config = dict(
    head_dim=64,
    d_mlp=2048,
    vocab_size=8614,
    activation='gelu',
    norm_place='pre',
    positions='alibi',
    init_std_qkv=0.0167,
    optimizer='adamw',
    lr=0.000735,
    beta1=0.95,
    final_lr_fraction=0.03,
    seq_len=1024,
    dataset='wikipedia_en',
)
MLP neurons of a small language model. Each row is named by its layer, matrix (up: input weights) and neuron, and shows model dimensions 80-271. Each number is 500 + 40 x the weight over its row's rms, rounded and kept within 0 to 999. Numbers have three digits each.
Before each neuron's rows, "fires on" lists the tokens most often at its 100 highest values on Wikipedia text that the model never trained on.

fires on: " ", "-", ":", "ure", "ion"
L2.up1199:505536538537549436478422468456536540421540500484495497495494472505516478412533460492480453529490479540471522484433514481455466494546531555482586523492539500487471557479570604525448524474482513498530586505476516560550548474509518544526466566491502497455462547454480551483529501505491490533543476512502463501493476506560481495526451561566497487471432572474477499476510498471480481506466494503476513492480471543475512539466519525567489520418499549496466487430456518403539541527483481530590447498590467487520516460535476549541449427528524536559527472360476545524486584500460454505

fires on: ".\n\n", ".", "|", "\n\n", ".\n"
L2.up10:458501479502460435559477614488550431509432475467479481516423565513501450485492479522525507486541591518485456415503484485484542491511478488417519471511453420451489530526546530506461503524464469559533522543489511573519496518496486443526565477500475566484486539439602457397488462485539495421478518520434484533536487512517551455451484486484488485533522557431568570565508493540530460518524518532493555473438473478528500473497545436498409469503501489522466507551533472560512441459542483539532438500488505484487470538484521513504471545453494456485493543433507513474471538499522561529

fires on: " was", "um", "on", "as", "'", "ot"
L2.up2035:475451478496408509485542521535504455478489590485528549487468453496569511583470458473519505520470520459440469439515513492569464472536436601451476503512552466502484515521476572464486566485519472460464512449514517506502481494504501493423525569540533510488511472491501559494494520547492514449456538511538451394513531536524529437462558425541471503458507440511523521432494538427532497505541459502398481557500445541559473564500495453446528496505489486418445512520446444498524496544554522511574536506480523410471525515468455431500497510517533498482465490511519516523448421494512494554

fires on: "en", "le", " which", "em", " to"
L5.up1110:407533493511546496560458535564439507477483495506512466475522527528522456503541470502542445521487575436455491504504439558509439485537517505481481472456471537466546472471569518520449494513409482516518573538475444564517431449513540506518534499494531521511516523438527524488415469508489505468541442506473443489512467450536515542515449551472559446447451514512526510520445449518570483464447490448494525504479529591571540504463515529518443461504513537515686471454494458595519465452480475447421609438461520470454490478502484502585561409515448387581487548544515483486476474452481417495

fires on: " released", "h", " following", " O", "os", "A"
L2.up74:523489416541487522522563534488445528517483500517597553494543462552573463506458528467519465473547495459429538528413531527466568594500519516543454448466438497571518516546479548523463575556477481518491576479454498545454537580527480499524540487539507542476524444467521495475514480467506481496504533485495518509472539454474558486432517440477514551522473537526428524471588515541473428511424454477474542478565530460502507481496480518506423466445474537521536424527505511529517422520524409467535510554499487463508497512493532537504532507440454491512502450530469472523438526485517450442

fires on: "en", "ew", "le", "all", "ell"
L2.up863:471466498511506418479572435482552507522537503470468503495575516542563491446451501533479446504475562527457449539456439533547473496524457522498601571477408477521556474556557493557486553481480446523455544513457484493537498409477499512518495504528491498534503511494552462466425497511467529438479474514516416437451482486494514573545438480497441558505478493494433522529529486589470515488443509457522585488465548503501575548473535511487475478539534494466536545366490479465524480485454497442442541467444512544517432472500478468510525461498565528545497566480586519503467467447574453565

fires on: " as", ":", "-", " called", " is"
L5.up925:499463553491549458588480533519570420455530527498490483509533488489518544557481513497435468468547537483468384488487473538516491506512515527502536464482485557484457578478507533521427496503421481481568596540533481539504533547508439476524504562590506568459496510480620517434488475476542467447454473536433503550526526541501503487541498520533493485487453499514522496518465512515518488507474450498560498471482512501476539517540534427523539502491517557458461519468464560481581449517536477461511519478497488466560593520488502519488502416547453447551505531476574484437519518465500459455

fires on: " |", ")", "W", " w", " ", " World"
L5.up1041:486516537505479485533527438482522426490483503425501528521462530465459560473470448493491520482527584538477513453528577502517496443583507480477486513490421464471542500488556458506433451462409490459531546483525550485523477415453522474477467547499565515513439484474508516434481523506504479548474533532464487527480485506521519556491528450499468549546533446490503520532494486496512489450479474480532437468442500521576511468542479562443533454432500525464496518408476496537517476498488477485548438513516519504501500524481554486515528482499487521497559534477463415470461563436535536504

fires on: " of", "y", "er", "an", "I"
L2.up1927:522498433450460530506548542413526487454475484465449467533498556423536500487551458490525493489517490477480429499519533417525506473427496484507487503478503439522497429529506476512503506516507509490493534418437550577587465512451495509506462550463520526401449515518510532528482453431505530466532468558487498397509462468524551495522468511529575425542586523444475545479436485505449496474527497468533483505554449541461481526584504506521502470480483474436494573501476518584513462525579506499498491520477481513527576479522467433551521449538469564444558477479558506428491510542526566478

fires on: " ", "N", " N", " n", "n", " |"
L5.up1565:506401516462515469522460478529513532521503447432457504500429488410507542516487549584452481547469502509495466459500514501574556455506495526494505429507421502471484470509521495470510486575520477548500544488540515527566532557486508459488503466481508475444508503459554428473454485451513475479524515574483497485454446545468493491460408470458497513586457516496513467447510489568431458481413535528462546528492463493587479507537537485492516480501482504462476452485434545548499458517507491479559393535494542505447489590529508489524521460490560499522473565487495494567466586383551573505

fires on: " and", " or", " he", ",", " call"
L5.up290:484541450497453465465529482529588537475462472399533447483489474410545520451429467497480534564534529491451604496449543454572501558528513424524451517459487483520510525557484495596575471528504542468535514505537476481551558461515485459391524520496451472478533455439555521463568543484504523521550499537504508413531416497531477490453462475459458461532466588455516563472462524612529471534513462463536494503513513505464555505537514564483468507531410521508447518589517459586507492500532501505477394452462509476592488561508539492507485472458503566525570446496446450569477552563519496550

fires on: " those", "ans", "vis", " many", "um", "ic"
L2.up1176:498413508520537502531582442476537595529501473444495471505466634512560533499548500501566410459507521463475459544523583486517478516557433457505525594447476523497477475509545459471515472534426579464464446441465453515568483506378415466472494505513493537533441551454484495530540496500547431510477463506476461563500454525505460556495518494414475505562452445492491479504456496500485477507479518483487467479515556463507507553528458443492450506466553445516555538468458487512457575536484519418543550439541484519525503417535534504501560439561557469548488537508474469489509495498478503503

fires on: ".", "\".", ")."
L2.up1558:400519533519406469523425554409530443471481491525550449509406547469481448531529543432487570500514520558532451431532520494548603516519482461446531422484422453490504435498453492476513544514484472516507549516477490520550507451434515481485572516507433525520490569428582449463531497516485480529549542523472493526454483465526527450421510460455489520516450574532512508457546504472560444493507457470550424476470535475499528437498538481548475463490483524494548504561527527566537419502518508470507439457450497465493484497559454451517493514464513480568562465515493518498460505512498513581

fires on: " |", " by", "ot", "pl", " hold", "ra"
L2.up1131:478398496496522527444513552454484482466474528482411504548489592539512528456519474497511534538476514448463385428508545489518466487509496515497448413452492545479477543536482502435505533470470501503481526458478447497505464535544515474476544528503460526460484461455486480462489484461423421529458542486505542396527536567472493457525475505505500497447504543514485529527524515449473516462486535540467430499481442531577597562483505525480530528577517506505536504539508576568568487592477433535487504528481533468497477548442491460536515537476475532511557548476529522484544456485481518491

fires on: " Candidate", "ical", " African", "pper", "rian", "ial"
L2.up1330:623532458490512517516435413497464529501419545533444534524495476514480473511559471574431488561496503503433411430520527490445530506520464462522492453439495500388531453491498436523490568529426493487524527503550507528534551505509489493498484473497461527457510597469471487452545470443524546476472490459520504491607491495538577559451485443503522450492507498459583507490460574470560524557536572551513593529429498489529436510431506490543511456505510586458550493500544498458528513509621483473470510533513564522453489522498526529541494551538541580512586533473537499457522487442478518595

fires on: ":", "ry", "pe", "ch", " of"
L2.up701:536504418480541504447469595497453458443528504515486466475462515513517513502492497548532443451550540581483449534486495551516458533502480573506503454528492455585474469508495510518491547505560501515467565465462494572541497521537479394533467519512426540447582504526508530515542520521535434443500476548527514472481566476469526546456459431528480491442569460507530482550476495472473422432475497530524504524413486461489585521463554485544475508509413478467490541456472445540491497478510489536502489508530452513455546539508531575510524475521506546477473501491501490540517498492538467578

fires on: "el", " where", " for", " as", " what"
L2.up1771:513487519519521474467515427565525461432530512552494463447464483450520542476457572444434464548493466494465459475501435530501414479525515584455501528562488513496496522459491492518482539409505537537588456514530470523506515507495465449435494537478443557452518541464528653558636483522487478495529471563487503463542442472524523556521479474539525496546523548496527475558458574471420482517476551484510495543423583475559508524500517486451526485515483558574507556505536460472491517442504487540443482446540410476506488483455435472506565419521568497527542503552532526500543535460495497547

fires on: ".\n\n", ".", "|", ")\n", ".\n"
L2.up1013:477506505534443478588482589471536420540423477459476470526404563506485451480484473520537488464512588534489465467490480484514541499524540439450532481532467441407459530501520492513467502540495455557530512538506523539512487486500471468499534444507518573523452529439586474455482465525510480429455548507440485575523471523496555454470506506470530456538516566419560524521517497516513460508527549545491564450465473465494477476474538410483435486512497476533456522542525469572504425441520491530528464524489482498478466573449511505487458545441518448473457546434537487463472506477505598498

fires on: ".\n\n", "."
L2.up1757:491449521523472449546492592445532547566457510524482502534405556495516511522454514538482516441591594522503516462440547471504528508536486489513487471442375533500539504555519525541507497517512547442549552495476545531541554482460459439559583487458433541527479554498601466451483453468551494483585495553447475513504530518509538492488552492430504523510570566469538494463508446524472479523529554453515511476453533542537465473508536420517464482476441463507507496489520510571533463479461471568490521511496528511471478539496422492483583573452492483518516525464523499541442508547470520501

fires on: "ion", "ant", " was"
L2.up1436:446438463490437523517491561547474455534458602473539539486524481477494510448520440560526455523543468485471460451450491470509487492497484470433492536527488538542472464480526555497532517526501503490439400511531476545593473478483442512534577515476472456489509460455531498495514605521549492506507499474522491464543531449513575463535556506466477540472508546412522563532481476510506559528535517480463565525449432472597483486489552520505515555476510466410458591518411492439566535548460531551516468509448439472477528415526538388580461480489507480452554459551502478430389512490535490499

fires on: "ure", "ly", "-", "ile", " have", "978"
L2.up1050:446519447494542496493518502510448616485480543537464514483464569567541487465471550475480445473463454493491491497408633545501458555533511532462508459498500403556461452515512531493510481465506433560566495503513535502504553516497492491441431541536469514468553473418519532510504560529475554531518541408515503412572451534553452539483501499440480498473493488541480489544487590555472501496447458560453537516428507417499498463526522556497533503527485538562492514522493569525518486487521506504536516434495510491489502484507486440558499451527483492553555504377465600537431520424447494535

fires on: ".", "\n\n", ").", ".\""
L5.up1024:409442489405516489489534512547552487430519496566510445455478540534552457481546532470533515506478490491465476486501514458500532519550500515452461474461410484493559542526550470496456503481522557482498567538409479471454516562512541522483589483484455544546531513451567418488509516510501482439550514552389466466471506543607535477458453495452503517517481478475474473531465500500562491461467529520524496474447515526541510426566487494598450490456492561500552509495498466507530467475442455481457554409431552526486463552473456465555507495406563510506551544617470494510466530412547479559

fires on: "re", "ur", "h", "am", " Sur", " Win"
L5.up1412:487501546485483516561480516467459542519544539496515489498472450445585551541524486425490535545521471494522564532477501495479420524458483502511506500526455486507495479571513476485482529441597494540474578430540461390558455482526469491453510592515510496476479482495484546436531477491527540496532459472475542480468479520459482459518589488523496525464498490397490521529446501466482545536412539431548520434446567495532523462519578481513474468477560554447560524429547431562487541569531551424467459460554548486544484482505473524509546493494471525496486432480526515491470509477445427512

fires on: " and", ",", " as", " name"
L5.up1356:529498507529471433443528500587611513453512531465475518501532489485480443488472435513503450420462529436480420504417486519510473494519451554482415514453571535504423533475538586561532488467465540488531559481505555533538452485530508465487528516505518451499498510413545510442488506509535539493474476502513541416499513510569510492518468479452518504501502453447499512531522558461541496543536479462505514478478456555540463518483471471554531532504409505526458529464529427451548403534521489525508480511475425453554561526468481484540503492486493532504607586397534443502513547515524481473

fires on: " of", " for", " as", " in", "it", ","
L2.up907:615467495463511513420505487625491496460414452479471481472496488507499525488414521452537528513547575492524488493472470477520515436503474566501522541538492480505424516473532442508517524496433547532463495541514505566581494506516524386431455514551412516465532595543489549554496460544510547478485497560453417482508516506483566489445522521485567473485486462398515494566509473464479462485509457512496532468510452495501456540508510442472481521493459539460470507560496508561570474474538467478485535443524478535477489484435500503548587489466456460482564505531510564529475481475496512495

fires on: "\"", ")", " by", " was", ":", ","
L5.up833:563507451457488484522467567556507472456457486522504508437466473481499454562526498513517498544503513463534509534475557582475500541480454515519487457505472438566495480490547499530446505461517517545553439536514520423544522488511563480500568495522482497452549444485495491451551615464535478482543548438492523504519517484507538480500467478445478447542453522477506587574527452538475492433493467466479558514446483480487518518395638475462400485559549522509465463525528532473534493601524476514520522512496579488421573481518464504543577505453529502476539388465466509481461506515481468453

fires on: ".\n\n", ".", "\n\n"
L2.up860:559475538523483521489492551521577537498514504477462482574445519503463455504484508489454533449544544549468477475504500481600611493562452451502536481482439479525487475525486500599535493514479460466546544459548474540488533526533499461520575510483490476524488619480513464473499398548538476457483580522521493463492466539462551461449427444514503459489474568438522510512492577509485469508542594464480505481502500496597536570478553481505525462567517417520533473477533554520469433550539464533565498438490476505478458531531471488470466579427458417503487462480466512440469481501499563484

fires on: ".", ".\"", "\".", ".\n\n", ").", "ause"
L2.up535:479544495467456423529511542507511542462440426523417471466497573528512496462430513459449526527486517525475480463483510502402503517503483552504467474464419486428525512564427518441499496422503501504502568546460443517517487488507559459544522485483475543476538493459535487528469521495589470454513508489420502468520452553512534474516449551495524501483486526469464502553493436550572455486529462432517531448433450485566459437519565507524529470429451528561507519484507515508524491462507555453509451506480568514464537500521445441538547509507451497430519474496517528496523546536486572538